{
  "num_hidden_layers": 9,
  "hidden_size": 384,
  "num_attention_heads": 6,
  "num_key_value_heads": 6,
  "head_dim": 96,
  "intermediate_size": 1024,
  "vocab_size": 14431,
  "hidden_act": "swiglu",
  "norm": "rmsnorm",
  "norm_place": "pre",
  "norm_eps": 1e-06,
  "positions": "rope",
  "rope_theta": 3560.0,
  "rope_fraction": 1.0,
  "qk_norm": false,
  "attn_scale": 0.102,
  "bias": "none",
  "tie_word_embeddings": false,
  "parallel_block": false,
  "init": "uniform",
  "init_std_qkv": 0.0251,
  "init_std_o": 0.0,
  "init_std_up": 0.0251,
  "init_std_down": 0.0,
  "optimizer": "adamw",
  "learning_rate": 0.00146,
  "beta1": 0.9,
  "beta2": 0.98,
  "weight_decay": 0.065,
  "lr_head": 0.00853,
  "max_grad_norm": 1.0,
  "warmup_steps": 233,
  "schedule": "wsd",
  "decay_fraction": 0.661,
  "decay_shape": "linear",
  "final_lr_fraction": 0.05,
  "batch_tokens": 131072,
  "max_seq_len": 512,
  "doc_mask": true,
  "train_tokens": 724700000,
  "max_steps": 5530,
  "dataset": "wikipedia_en"
}
MLP neurons of a small language model. Each row is named by its layer, matrix (gate and up: input weights; down: output weights) and neuron, and shows model dimensions 80-335. Each number is 500 + 25 x the weight over its row's rms, rounded and kept within 0 to 999. Numbers have three digits each. A neuron's up and down rows have the sign that makes its largest values positive.
After each neuron's rows, "fires on" lists the tokens most often at its 100 highest values on Wikipedia text that the model never trained on.

L4.gate555:548493536472485546511524500511481562522501504445470492489516489495540502537480486464522540492498501456500552503471482490488491497505461479487522530490532507523504555470556469490460522519477494489539517496475495523458478522476520532499536518491526494478496465489463495491485503540482532503501515512485499552456501479483527529512484532514528475492495456534510490517487462512498482519491496468491482493517479534527479461509482512480468523533511540500508507546435546484498459513493508490483469528504490481515519491491507521498467514527463488505493504501495519539504514505514521481450565514500519530482495456480472494485513544505503532533531499522500463495507464529481525513460530494508545466507531444528514508532472477527530512527530480502505507518474467539509492487504537
L4.up555:510505452515479492514522485522518494526484554480505528510488492498516533523478473504493443536544483481506518461476504490531507536453485491498513494509522504504421500460490500516481477486474510509498503543507464522484465541489485497536505467513518491484466514488482494498501518522471493474505493521484479488467515513531541497479508506463472513520450560505512521493486508488508506519512547506477531508507468517481503510475519495521459545439467538499477509488459483511501515476507491473536535524511502562535470532509512527489510528554489517467513476481490481480486484466522499513540539497516489463528517489532479462486508499467499477485466546473530479497518493501466517505511536506531509512501462498550526501451492479484506502512490532496476465506506489546494517509504501
L4.down555:483532507485485503497492471532542497493507522507537454524509508549472513454490512500495482486495503512475543508461509542502488491511497499477484501519477483480483475498548524470519501506509490513464518475513528522499489556516482500494458519499490514495517547505503478498479485469469526465516516511567521468525490504510519469487529513535508474482482444534475495495493535499480514455513511502492510505508450482485500518509561475468536555527457480478509490461468528480476537474517541523516506443481512496531505468521500522526479467479505531524517504493490523463528465479469453493529515475487508503472532561523502511523516474499494494495531496475482520458531497495460471506470509481513501483493464559515510463485531514485539528495455457501506522552478485507439489559461507
fires on: "ic", "ed", "ust", "qu"

L3.gate293:483474493521508560473514535493525529487490520446465533470489515468536524484459476516546479497519489486500482486515478454524508507484486526487492484501444551494512471452459525524481472515511514528486498493492482538497483491513510495512499546537483448469498484481483500510498484464486507439454506501524496516474520484508508516486550520510530473455546559475493496501498475498531504486544473485484506459496526497511516527534526528477466537462456495485536518488519507492491500510490444476499491512491451466521529495526496489523476486450523531511517522502514500458501491535493461494490444528497521460493488514539503516530495464483507487490500544502475523513493505506519480501483494498511509464481472489500506502523470517497475507468492463516450480458433494539479457473481471
L3.up293:488519519480492456447489468495456468490529504465497479538507505505487526515471502471509487457414480445517546500530487454486461488516513504506497475486454531449522511505517523491518465493518497487474489510517525495471535475484487457481511484511493490512496494517482508503485493501505542492478492500488520548519492499500514470505477515574480483496492529487526523515479522464527538552515523521470532465547521512528532482535507517516477494464440461504545475476495527509540483502460474504495506517490506472500467485506516479511467519503482473519517474485489493530505500499482501517487489499508540536461461474507477488487512478495478513492485480510574489465495526494416503489507432501506465530501494477494483505470477496529504531485490492511512530518459490517493497526489487
L3.down293:515471468528493524548510543550504508499540535516516548480503521496482489495487484491511465536496532465494503422493505521485508533494452497478538512520498445469514457469502546500506503492421451515480499503482489467501470462517497516455497484471517450500521547502488530503533543473559506531488537498495481492538486479474505521469522532492484455486518517501474515500507524497508465476474522509486519444490500464469522492514520531534500526509515522491488476507544486496535480503468478475503534491506498502559537520531505502501537493479488493504486521496509503456487450492524498494491506513495533509510532512516493477487469458496554498500501498471495457505466511553508528500479497498463537517502490556532473519547532547468506485470516511505499462473449531464499478489516487
fires on: ",", "),", ";", "\n\n", "61", " named"

L3.gate412:488516451535536500481515460484495489485508506495500490445476514468500467473507493493521490451432541479476549464484487480508495535499479512502515531483501496475470513530479523489500434485552512540495477502509562538441483497483507483508506471509534445521516508532514495542535481533475481504493467500490507465504506519499551483498520492440509459549459490468532492479492500470483515521508523549478502478531487467509482486492473518508521527433452493527494508473518523499487517507467465498476511522495489513477545475473504511502484513484480522487465486502503524546501516512479456500464532495490499488497505479513488543475531507535485500491523517512527507518451489513474490490531523480541509506542447525505490505501496483475497521469516464538493485538473490461494506461476531
L3.up412:486530468535492500481506498511486474481559500475487481511464548462494495495561533511515466529481522481522534505511448506477467510505494454465505512499479484470467510486500479510525477583545459484535470450504527520467520480524488500468506511537522515485481523515525500508514479503550479479528538553544482514461530524525535507460483472464527501519493515478478506513472553492523457485496492528493483462516499472518543524475503522494502512525507512501518517502488492505537484523535478464493494488520497492472477545498524508467512518502475527496451509490494517497483481482488497506492563559539511501480491525503499452468471520517503491509492509509491536487503485528506456477509502484503519520511465486492494492523511494492475515508481449506508483531502496513532452496483539
L3.down412:436534490490507497481472442530510494492544460469543454517472495523488487463509494544526487538538510497500505522493508445474520514506536486448496503527519521516467472462507515456497505495453470496506506496486476496523555548486453526480506508520525488505495485539467480454509510507528485509526493481528515503497448475503507521493515525500486523552522463492493486490519482487512497518497483509522512501530532508560543487493500481532500523513499461478466494490485478504501506492518504471493492527477514468494516530530381482501531501492470477480489491515499555492507530518484520504507525509543513472503510487516512506483506480504526454523534500573493487482511513519501499509473520458470567496526502497484513486507504485463531511498511487480468498511483494462469470419491487
fires on: "–", "00", "n"

L3.gate467:474494520458444502471472534506508490475478535479501512496506499457497500486498474434454529504536486525532487510518466495471479492462516512513511482539456465521488504474542522474476521500479483541529487508488404498515556499522493476484460482507512526441473484535502530486454487485506490480524466459486494528495505464477471510478510496554478523501528545506462491479504446510492459515533486492451483497506516487499499420466544498499462537505502485469536496480512460485504496488491508486505523538467475462478512459514475477495499505517515486511523480453483507453525496509504467493503465507489550498464492495533547517520492503505520474484473544485477507527502507479493510502466482482490476499489493509511468501529485460476507505489490472509459479491445554522534466525517497
L3.up467:536537485497524427511489494521526523515470486512535430524507490533513474512504479509504492533541446490495514491510525487519524461469480469477529465470471504486441492445469531473501482509504515501509499481501524510538495531474523503461511480529504509486480450490503495506502485483502509512498533485516505446463480527473526504476533502552558497489520511519497535479456473498563446481534476480463494533521545478550483518455518545504464498491497497512454507483504512492472507466497500482480453534503525449491492430508558500478535507499484491518461514470514517526476502428458522434492507484482528523512492454496496493508480475480486480447479528501499469524485470553469511484511536514504510489523508486464538503500505455506520530489491507465500491483474510510503502455525480
L3.down467:486485529541448500515472537524487507477479524502516507514503536457508506450524519494490513472507504502464543539495524471517466468543477525537470493481531468513534481525478507498531523528499449484474465501539473519502485525472502469494492516512524490530531532522450495492557522525483541476492483518506520555503524538504541461483487497454509499512504491444526493492530547473498498485480492480522472475518447500472519487499497534531533482506476511438480472518534496533525530537495484518536473455540488510541568500480482500513438473507468504482506476496527462473503447476487514524510528480526524547491496509472484522512477511513513479534535463497513496504498523479503470524525497533512477486521490474493387485514500520552495497484493509537490515510465469470524504517506539
fires on: "),", ",", "—", ";", "/"

L3.gate408:500525517503433499477513506479503481478501517559516454496494522495481481541418522493491496485514511532493523547544468516525499500489495526519491526505499476544517499495498562529509503469492497542501485515488497486491497516478501442476528493504505492526521555500482498513487511518541508515509520494517505460525507493536474467476496489486470484501496517455468508516510488522492503496506529496476498510484489489503483503445471523516520525461533477457532506534523526483458529504463517480494477501527488478458550496469501484485531524466526528470515472510555506517515493454507472471503476481458522481515513509514502524493498477464470548486505520481473536481496477521468508512504492544515507497509494481499494507489541515514474492480482484488544490494519531458516524463481509
L3.up408:488470522483488504519513493478500487519482453494518497488477522480476485507474493484491465479473511491569502527452506497503536514503477527504507491487518499463528485499562466489487521538472502449496546496507510505505505523545489452546522482483496518548490545503548485491474469471488508502519488517521526477493523468488501491501468517482513551510487478507527494457521510485557510533511499487503501533542555458479487489518512481525501513468464486467487482479514511527499515489501451498503528492504469525473509541515520467516488474466561469489520509495519507482531500525529534506532498501530511553501476497506533439482473509542496513463471490490446532516541528496550480458485489473494470494521476561519472463528466489485520473506500517447494488486506509484515509503508489
L3.down408:510508503496519479513515454460508513515527514512510511479530505489522528509532471517525512463506511494516515481472502533509491499501465474487515516521537467502511444514491540472492499471495496510534523514525487516492500426475500536492470499480532489490499499520438511511525486534520508495503560502477498476482468477493506491490497521533506497482555485514526485504471479499449551482504459450516476487458512533461514541517511509478448495504485477553494502519475494485469472469501537513476468477519526512504458481494482518513488475492450529464484493523488469524484520478500507499501510481493453473453489462517520531511516531479510527548504492532550452534513470482487495532483506534482503520480519549508506545476496541528482482489502481532514481451490516467487471463492505
fires on: "1", "19", "23", "18", " years", "20"

L3.gate317:471505490509502508500522500469497475493528519503506556496507504486470480481499556501502540481520508519463487468534497488466511502503506478519482510516525480489508493498481525454543541562507481529495518496522485537480477487526511518486498483513525481483545520507499476509522515456508502503527517568514490486521475506518507543491519507521486486440497509497541523499478539458471503526483534503472481512511481466514476480515476458486533517465481475512483512526527509521484528485506483474502520497497488468484474514496463462522463505416513493516465466507492486522546493484492523487501495506495515476529506513522508535449489508512505467538511534495459483537512468514506487473497511449504508514490498505559526491507499482454493477499508508487505483520545498536531513538443488
L3.up317:487465484514479495474529489500542492480517534508497524511522501499526517490484551527535504493529460532469489528487516465473476484499514519496498514499542484494498504511522493489498534496515511517512512505506510504515480483485512525482505534475504485465522436496530432525560518534514551478477557515509509520511467538515520485447544474521517511516523527496479513505482507528495476482446483502492481525482473485521513496540489506459511487511457545498528495515495548535476475479500473521505489538488473543488491556507479497501499478490526502558503483473502507526480450507486480536502513498477519520529496475553514465462501512496477457517506531546478501514537489510570460516489532492512488513498513507460530501485516474489493519528497465489487498502512506544554499508474476
L3.down317:505484531554484478490499481529530528496478434492479490526560532502488495514537516528518514525489542527461541552491460511504489532468486498494538489499528492485507513507515496512506481480462455498501488442515492487567529511485505539461522552490519496505474521513508507545501506542503523530512494470497532512486503522502457485503473511470509530503483502489444489518522475509519479496500467501500519518507527494532499527447480498487540481520534493485522518506499486509461512486507494515508509464514536476528520507480501517518510495579515473507550507471513503512491468529522499530507528495486507496479527478479498488498528514510466452503503453561513516510477517529547503478505461532493441512499497485461520468477486500484540496498485532495485514487454468495480489461576480
fires on: ",", ".", "ly", "–", ")\n", ".\n"

L3.gate791:492510460492482500510479484547501531548484475543502519507459512484500512512501527466528479490471515455505493553541507478495549506552470479491488493487488513526470548491470483463547535480509523517441485518522464487503529483517478509499546503520516511490490554493503516512525498507519494506482500514479510466486495528456504476536509514467501429481521464499507477465537511505489525513496517526504539510527516503524487495516536509492494533492498498528511454464521536502510495526490496517473538538477515527522474483480521488507518529523455530483533468492476475484509513508449521457521544474453474548477491513475517504533501485499477495482486502537549523491477454487469527526487472526515493479525505470485524516535495498503490542525469511448467478469503491442519493497523514
L3.up791:517499517465510538468463460526500516525498471466529470522457535481523533493506475481490479492531489439504464485497560490530542499528525515498512553505472509477489460453460479505478520525539523436484509477489479501464483504531507476523504510523527465480510478522508532540512508537486492482482484488565509512533510544540477482481530501498475487506521459496531473472519471518539516508495502508523506540526491478517497522537524508482520532528514474477484477491532485475463495506532481481510465463480525473514514516501529514504545500533479495536508505508516460505457495516453493477540509512541519458480495530440491503495508516516483510502474457534531536462521528492451492524510508490502499531504482475501511489501467521521516506481489492482497476525484493471535500462499491
L3.down791:474491500488490496509470513507477536465505453490501496497473487508480463498522498473517511480540506469509466521512461508492495466539539512483489490499531523468506533502547533525506515520532496507468538495497499467473518505498494495474493489524503510502492518513524480470495506513491482491505463456482497540536471454502488515549507530516486474471541430473488500510561483505486495488479476467484455515493513516471486501505479492515531469466502470443493474521516472527449534528550522486453490460509497515528478561486497509511512516514529499503506522465511472496508461513536489496521512511468503513489481471498504561543513529521517549494458465493523527473522538495461512461489510482459482454495519491453543446478500479513538480463520482549513495466534498462507496453506522
fires on: " which", " This", " =\n\n", "=="

L3.gate712:508523468501516433505521509528450517507513525498504476510527499486514537485506499452567544491489462501497529476548498468516499536526487539502549558489533481524481502475506465450513481496511501522467498475507506520539493501514457491487517530472538501487458513499493515483482496473506478468444538501506490542476518499502513513465485480511523485500487499460434466482523497509479506525501516520501450513515528499536473520520534488468509471488485480517481510480507478511526456534529523545516505500503461498560488473500521462538454477469493453531494522489499523494486529530508467476481512529498541511516445535502496507497522511522508509482516497498480486547520478482503495454483534476461522476529446484450525541472491530517472512484495515531437511479450516500481510518515463
L3.up712:513468467537492493503515521500469501525520515485505508468501511457495488514506524508503482492511464523500490496537543498512514496535503521517529453480463491556508569502480552519544483541534501534497480500485502501555476532511496496505548481496520474502520515484527518486524510476446501489498530475503526558473504524518532530466534508481536496540434509464502480499540530513489515497483499494503486503489514518515475526534497526480524503473484502534501549479486513466512524504517500530492526547475477532525499463481523497539470486479466467560516518493477511506508489521523452490432548490488532531489467487468531482465490516536515501485550499491485492541481458504480484486528512498490505475511512502443472546494484492488459527500463528474484490453509486486500470515498498
L3.down712:504521518485475502509521516492457489433506477487483508497523477502499448461457548473527449519508515501525476480502524494515486532480528492508518493508506486531500547539492529496546526479526473528548502537484486477518477520495495495505507500498523485528502494474489502505493500532516488516513508466535520507447512521483495486549487431483475461544464506508483495493519514531507475431502494501560518496558510520498477531507475498483512531494504504517496514466515567481515519510506510538500532509464493542505481498488479519486523476477465450518502477523509528493520466504508501524467551498506536529516460533503474457536514522524524456500507497509500535557480483493492508479535494487519522467489491531473482527475518503513462470537461471544455518539504507449513506467519507
fires on: "|", "\n", " is", " was"

L4.gate253:513479529508505502494508482520494514544522532524502508480556481499500511486519514463445437529508516471528491490483486512479515456518492460498509499551486458570481533474551484479496537536485515486530485501476488489479551498532500456475496499490518445507500537473474512493458496503462496464536496490539465509493502567482463512473503490460496524519498498521453505501540465527476468487488521454449489539513528481505505456500510487488476482502494509463513491504478516525502498492513480507527508470517479510505519476469514508506491509488499518483507495478481524534496506495533482491465493471496504460473486524485527523489549532501553512483493467507511543512494487518515487530480488538483509501462494460457504508477498527475486515486478507503479502485469505523532439498488505
L4.up253:499505464530483528447484496503485501455493503447458527495496476531519488520517535451474441490493519475555548486525528496454508483469475494498511515521480475528468519472487506551505502482537515492474543510510563454465489510509518526496477463498504492481489489511491459502505547530489502528470497518539503513496478487527480510500494479533494439493536515458498476497556449475500503542504489512495488491463533505509496482488495500482475518486496545500488476512473467511476507507507469493489507480534443456524505487498516518470551479523498499522514508514513500483515482476488499515498504474548478510500483530515479534505529496506514528493487510464512505496503451456490504505508445507476498558441535505492554478523469487502481533513531501517496480504456552479559478502478512
L4.down253:480500535558491472493478474506494504494480505479495504530532465538513515448502511504502526489489501499550475487542501493513501517509475486493484449463510493493453491508458500534489505485484509542503513495524536510479512444528532513472492483522501489472500457529506503513473503493511509496466513491541461517507532478565507488460535506504509498462518536476485501535518491516507501524508507546474500468558494549513469451462537504484507501514506498506503484503556521515501505514477508510519496500493496447547517503395502490450495489474495443490480509546480469499490502532496513523525515453516483492516493475521473489483506477428517528513513497472502457531537517485478534519498502484513498508530498506490529506510509454500483471513489497516480500446506539495518499537496537
fires on: " there", " There", " be", "There", " List", ")"

L4.gate694:506512483533486452513529559534505557560510544496519531526521541486529503469497497478512490479527557471518514493503492462529526502501470525493527491494495513470484541480505557489514479495517494454497476460518442501497520480515439516466497520519517510506496504523480552487491530533506496495492511503513485509539486509495497529520527542475503504489471497524503460520476499541514509492497460496483477463503501484522550453535486507511489505546504463508504474499542490488526445490522496510506460533517459500480494499539505511563486431513468464523530500494452489529493514473533488503470465521471497506451501520473495495452485496544510477518535513483502469454497534542455529486441514511516489468494463447531504497495527484451502514502525492520481502513465513556472478497545506
L4.up694:492501508501493492491513540493510469547492509502484466487488519497457459541498487485497532484536485511540493521496523482506521489491467531501532452483499494488484485468542529485546511482444483466531503496486449482493552491493474552465460537532497506482480481524489521481491525520509512510472500496460515540470483482509474486514528519503536530489477521510530488501485453521487468518522501492460522475510511516522536479528489453490513463511533527506466494490474535547509524450452517511524497548522512495491504451516471486476513481507456496510462497476471489477465461487508521468529485519507522497468470495529481486481475510555498524527475516452472470512499563504492549450526491511478462508474516497505450486488527478485477496498488532520501509504491491523497467505507521
L4.down694:488467484467517548452515488502489460512476486474492518538500498544457460508488522481479546530489489528488506492494461491480500515496517534509532441510547511517488439504520489503505488492470445494541476501520511483486525491506478501511484509493494496508472492516509489515489507510488511492497488506504514515473437501491490517529512501511538512489479461496480492481467460451531480517452496463491539499510470511508547476519481466515492512516520531520488490510517477548508541524488520527506504529505455523501474464576494500486515530440505498498483485479518503502488398535509487500512508497536524505530466497530491565462515478489499501494499507495497515529513523526507541464533510524507487526483536480550448507536531515511492465496530532492494495514535471496477517490487521
fires on: ",", "-", " and", "),", " ;"

L3.gate67:513509508507487460481495502474502561454516544448481525495530544466526486531474501456491449505542504591525490494564447490485530465495533476433453498510486489477461470481483522461502505538532524522481510462502450506498495472494537525493503461487515529511507456476488501476498500486477528476492512515540491504500478508482538483500493485563494506508485459509452507475505505486499484490448478505470496494497511548515481490481505510454481487534491498431513475526519423453484513469533522520497522495513488517484494488494494540514506452505521499517490496515519491449543529526523472526477433486504458504493510498550496527529519506527499522487520538490455504470562514504499537489500522503492478511510524496497526489499517521469507496515443472507535494514516474531507504482496511
L3.up67:524474514527470474494460477470492517469514509455482543486482486481497494505492456499558493512512481493469490524509450532496527502507471493501505504483515506461540477542486481495540504560509545494507505485494509481520510481512503512492533479473483494457481497517473494485511524552507490461498516533571521455476490506483519457492515450502514465502479468476515494456522540471459545468496467496519499477503504537456498506521437504503460483549513502480487456524468518498479511505492522512504474466506506481537519520500478496493501501569459508522500494516466507547557515505544492566513521471466466536490450483555503545488552538467484478552507520508466503495471503489527504510511593485508508505478514514529517462497461507524497462519513504508498514515479468518444482534518520
L3.down67:522485490513492490492520449458481520491503493411478526516497511489517528520493486473506487521470528530465531522478478518511498527490500494524471532488501509504499513506473459509528491504551507476490551481528446530511512481473496507478488483536498500542513500494539490510516495473505493489500578502543540469502499523472538506492499519511506542481505438515479494494477524499436504502488521500512514494536517496502515486499464471469502459522476511509482485520518521530530494515541544494509470479484481475527479505516518451544552470535509552498496524512451521518494411528508476542513500503491435501523472487554492484514569502549523510538558505498514500491469495478519487502510554493505528530538512515474493508524513485497529473480536524508519568478499508483471544505487516
fires on: " Cl", " cl", " th", "cl", " Th", " Atl"

L4.gate104:515490488511540480503491479523511506490465539470502531538518496527521526508533514465521517486540535507496474461514541497495487498527481513470503490502479521465492479507511462477519546519526525503499472459508482510492538496511513503516515535476472490504485535533463500506447484455461493479458490488482522532493499484499485493488471493522524482523429477483487488506505536464524451523489509487528472515502498490473469459508491492513511484468501476491497494515487518474525505520488486546477520504511455485500477543448510494507492475477493516485480520491485462535494513500511522436552474498511537505454479487513534486508488527501467511451507467489523459518527490483546476542473498435441508454489507470504497508523487544492504512484495497471495494498473466523537508497470482
L4.up104:494554472529474470527517482463497489473485488529478470534444474531512487517517500480519482478536520502558470524492524502532493510436534518510491521493467495524492492521467522539515451505480525505534533528480500508534501505509491502487541520496475466538512489476479509496478479490528488513531486497513511510513484487495467447531526513505532510509515503518480476469518487516495474499517520514504530472490561490528517455487538498460519504460491530462522518470472514463508520501480473500479508489524516495504452475487501535465546489514483515537527497486513512501471471484549455476460534482555528491504459484504518453532475483504480529490504484459504460533501493515507503488538544517517495453487477466501508489529489498499534533495492514489534458463510509485476473461518521
L4.down104:487549519512469504521496514483503528505501491510512454550477518483503535507529524488520504504471508458503487549520519475532472522514522484527533500516503488524494506509507548487496465504489481537518509468514516517535506543489503524482450498482525479520521473509526475498496450489483533478506546530500514521503489534500506489500527517488550433504539524495476505464542464499499513458513523525472510502467552451490500500524543492489500541486517513506515515509547511491464508501482423510484470495481518517514513494545506516506505510519520485521532492496491528469450514505510477506488526459505499496488432483486535464496485500508508531537472511472511451516483483524467480480529496492525511468480485529497513479534450571524516526536501522527483436482524498474467475402511527
fires on: " a", " is", " (", "s", " was", " wrote"

L3.gate517:474483521498522471500507552524468486515504440463490520455494502480482479471486534494490491489534523461458481471530512485490502526517494523451495530474520528503508488532516533526462542510497493520504444498514482482486499500497498461485526454513478480559502495531494492490496487497492528487511460547488503483501529512524463523529532454529506502475488533496585493502520500487517506501485501526493469455497530511492491501536504538526488462486505492509534501527490491455491517459533507476511523454503525468517547505491505511483467491515463488503471468473498480484513497525479526519464463510503454487502466517457480476511500505474472494528521464484524501453497450495495539492518507513485501521505520488468519514483486501534548543551502472510512505496515483511475501511505542
L3.up517:485474502477520470481483496526512475508465502488541526550513532479470503480501474515478491496502469479476516503500495469523538509473503474515492480512462514503469509499481510514487509484493534452462489460520541477473526481512501507496468477499513499531511492482484444522530464567502535510500498510513499546551523479491510471515506507470453505492500469503528456486539506449513489521472499474492497464466565464501524515507539520563454475534518487481489445500501500463505484533551507524562453497500495469504524539526480519557492489499530519539519491491491447476522540506492497531543528486441482499459533538486469494538431478473514509538487490519447489506502553461509489481514518531538479495482513480499517455472526524507520497518492485547491464525505474533457466532529516
L3.down517:483466487536529495496536518503482484505489478550485502507482484418520487501503493488506491500523491438465512515517506479505514495495518492480513549497510501504503547498511484493494521489478416540464483515531483467500488494505500461479532465516495518540477496489513534526464503490472526524490483495495497499465536485505503497510545507525483479506500491485507507495546470485500508462495468531478481446485530521515494518536482509493510532485522472489495460545531452449483509469527500481531529497473512501516550501517518532488493452496458527481518514448465500476478390525501521530504495468487478504476465522505457519511491485464475529504495498517530499479437488472498505477523508474535491554506498496464529517490503470503516537549491500539529473510485499497508474502471537
fires on: " It", " it", " This", " which", "This"

L3.gate821:495553476505489468518508500457524495469490482487482487545472460509508524513473520475500483510493477540482517482581522514494509492489506500503463505539483494475496466499522470505467531520578509491498520471495441527513514492490482512502490449501477518505521473536523495476494501495565466510532502554492506566489520493489464482503507481494477496536494513526534496454517502459491494464503520540544567494546500487527500468521483444514485482503496495536511489450485439515488478488503521528522488474540522527513477458519511504466474493437487476497472493495528485497541534505489532508494481481500474508507481518461533511494463530507484483490508484500478498539471507516493493547513514528514469473484516516506481497520528512505477521497524474490494493510559544514502524492464509
L3.up821:522536511522538484547480518490521508453498492461515530552498465548520479487496534532499517502483527494542516495544496507515525457501532533475460503526466455505498504504568463521574521516508485529497514459470489483479495484490493495479502470516467525480511501517489496474507531481493505494489468500529486502511518489510496493505493507530490482523515513451521450447510496539493517461495527515542532509523474444512507483539504501505494520426504455483514472462487476497530468510536478551567454516521512515487461460501483498526481481523486484560523520549499519503513495503502519505528464519501492468487529508496518513442478548506486525517515502483442530477463519527478497539482500505469466498470542522540489501490506509513501455489536490483480487541510482517475496499459474
L3.down821:522518532451519509505514524525487515543506485502513496510526520534481494494502509537500515452489535495486503518519490523503491433519465506495470516517514533534534496509531548532564494538470451481503476489495503537479456492470466544518526488523508493494490465487484530440514481501522508518467508492539532460497520464506458498517518480496488476528513489486527497486508535547438480477487526539526512528517473459481539535481527482525468460470531452494520474478494504549487488484534465510522462495508504527526451509520539538478516510508483503530508502508479487474471453543467515508481472484491524510518524452489488476470521520506470517426501508494477539496486522520525511545443496508489442539458518501501498483506516509491507488463525451491537493505487526483510508495486499
fires on: "20", "19", " Baseball", " soccer", " baseball", " hop"

L3.gate928:512494524485567492512493497486454508519508467506517522538510477500522500517471505480457505473487532493481504537505510501517477488516510461517493469552536476440527483483521538536524557511527560459481504486519478481554521492480530515491515482502515529481493516497499489532511490504456469502513499525493581508505509539474584558495508504490550525499463469514529502458492553495498522515495518514493498492472527500545461468489476485490462493481479475517511507502504472508495481494525483545514469448503454479476509515489493478515473475477535467498514487486519476500533501505484492531501535463462483481460484531444488527538469507502473487533486489472460500497475481480495491497469493446463499508478530488546488505520492463457498493532503497523479502522514511498497484497510488
L3.up928:522479450543523516508456520486521494475510556510489526478492479478564465529543525508529547510517499492515504519499485504528455479473516486509503500550500509518504471529502537496524488481523490544544497493472441502514509507465518571480531481515522510501496462520534494461497488509533502509505496536526512524497515492497489509517521546527493499501525519445501533502561526548483467483503510487463496521487495488469518441469497516494489500524497465502473523483518462466538529483518540499500510517510530469534528479498486487456496500524477525491468514507506531484513492478505483514535498499479487509478487485503535468495488490491526511523557526532444516497468465523513466492480488486484481514482490492501477571546495518503492505525492499463469483484519542492508520502530508
L3.down928:515514504507498526515523496505512467507513491508491463528473535523496487493518532523506476495502535520454495496530525499494514532567464487511497502502526522519438451449480504483532491471473485499532523510490506520469529477477488548499516492517519495515482515516472500426520476518483496530505495480519487461477462494521529522464510540504456461510497489477507441495502476486500468502494465521519533492509492516501508540478522474533554502510512436521530507519484504500521506465492507479488489491542514527510445524550514488527528477509511494503523478498507500480458607474537518514501515504482488503462497452554509542502528485508523512451527480499515517524518532514523470503519503492469570459501488504453548476489507482505505491503519519494522457534525538476507511477519527
fires on: "20", "19", " who", "18", " in", "-P"

L3.gate802:527489449490493503484489494503485499504475517493484466523491505492504475467476544502486520467489499522510497529497507478515506506512490465518495457486484529467466488509468511484477506468526487478546528505533556525515489516480516487516508541513434487535508483440470517534498519498486484496476501482588480485505472476493525468527510471494492509499488497489502491508508530493477526509510523545467550490525516468528491536467529498496500508471495534486479526457556493501468499514475499496467461566486492494525528487508507477492506496494492485514503471482473490475492534499424465466533514471454451516473476499522473484499515470502470550532496534479503507513483481510576474529511506501505518505500493502540527518547500495490510508463448482527473529482465486502512507479487508
L3.up802:520481516490506497500524505498505501531523531530508515505465523511468490442470501511504494477479490495480524490518490470495530544494509483516439508541503513533472522504502486501508447495512477485527459511535509502441496517527505484477482526446477512518537517485510474488523517519512492543457498478560462453523522477499528498550469432487497482575499539470478414529477477526504568496492492539513542503555510451506502511485491519519547461543508502519559508489481518536498500540501503511487464473475510508473514513476507521478498556528453490505509518515466488521466489498482502527526522488495485494522471501487478482483486455495469490477479527519508517489451464485527521481504463501480475498516522474520465509488477521451496479472458458480495505516486496527522478503519487
L3.down802:483502525514489505523492518494513528491498533501501472493487505469433517510518491497494474545449475495502513531511505481504508512469542512534492548516516518528503497526475533515478490493479463535490511466495508482498581494500527458512512496448535454503489493500498491502513492521510525497504534479450486472503554473492482543521503468449467495489518575481489488497484474560523492489519464505523531486500482511520494503497486523521541538505501511491471500492454518537527476480529503511517522527493520504527503515467490500521469531509470479459495544468483503509490436515534518519482502536524491470516545458472551533484486503508482496441515486468492485451503474475457526511450529521470481504512507475535472488476454525473520483500496476507516530489493456496531520486534487
fires on: "0", "00", "11", "9", "1"

L3.gate294:504440479483504488546496494538478500536534524501499503513502527526476505484512545502488476525484539492499499501469473512461524518505499484444506539468537482482500512501476467466547513526509466502521438512534497497494533484559536492529497511458491487514455491506501509502509498475521498459448497501545497465511530498490504470466508493456472536520488470503509520523470529481468521497502505516488509489541491496502453510478435486500539460523523531491485513487516514508494450486534514490483499506505530492474508468536519508495523483548488481529533486505473530542530502449480458538552512517475466521484476508522481509507548532492464461537516561517507457549480506484594465468444535459527539441542536495525510516515509491491534495501502438522511473478454526499484489513532524
L3.up294:490504472487479454550511473503512537458542518502509479517488532504512502522494526515531443515527506489541498457481507503492476495475492498469518514480535457481511513501479530492535471531514496500526483480518488480522543476512490505526496482444532481540514464499519532504466509445490460505477491530510508499474503491442541514478494448520491506543439498491503520522490520463505500506516504492489501509492502465554503462446519483488525534540492494490482526491499495504453469471532452480518497514498511509477496498511492479484462506477556522503480509528523480486501492472547496531486524548508496517502479491492525494497511492522506482476495575509465493501527494498489461471513517473475517483531559506478481550511547525554531508494460481492498504548474473508446497449458518
L3.down294:522512504467511497501499486477531497500548463480490490475512467519534505508545475504505528509538486494473460515493502496479540493507512489528539502486502501478505495488508491502480492484520503480489503468499514493543459516471484450512502511495508500526510502502465476488474524537469477499533507480502528487481506537553470487496485499465501516530514500533543479481484483509497492544516504471558460507495473525496502458516516492535441458514499500493502550496485516480506498525526488496463451457492489503511484509456489482533519506527500523438464492525483517455487428508441507504469492519491512498533536486483497493508483504518468440472474522578544462457505503525500478530504465484477476533506457499514490468517459466481489530518470490447555547484501483504522485502496525
fires on: "V", "25", "v", "11", "d"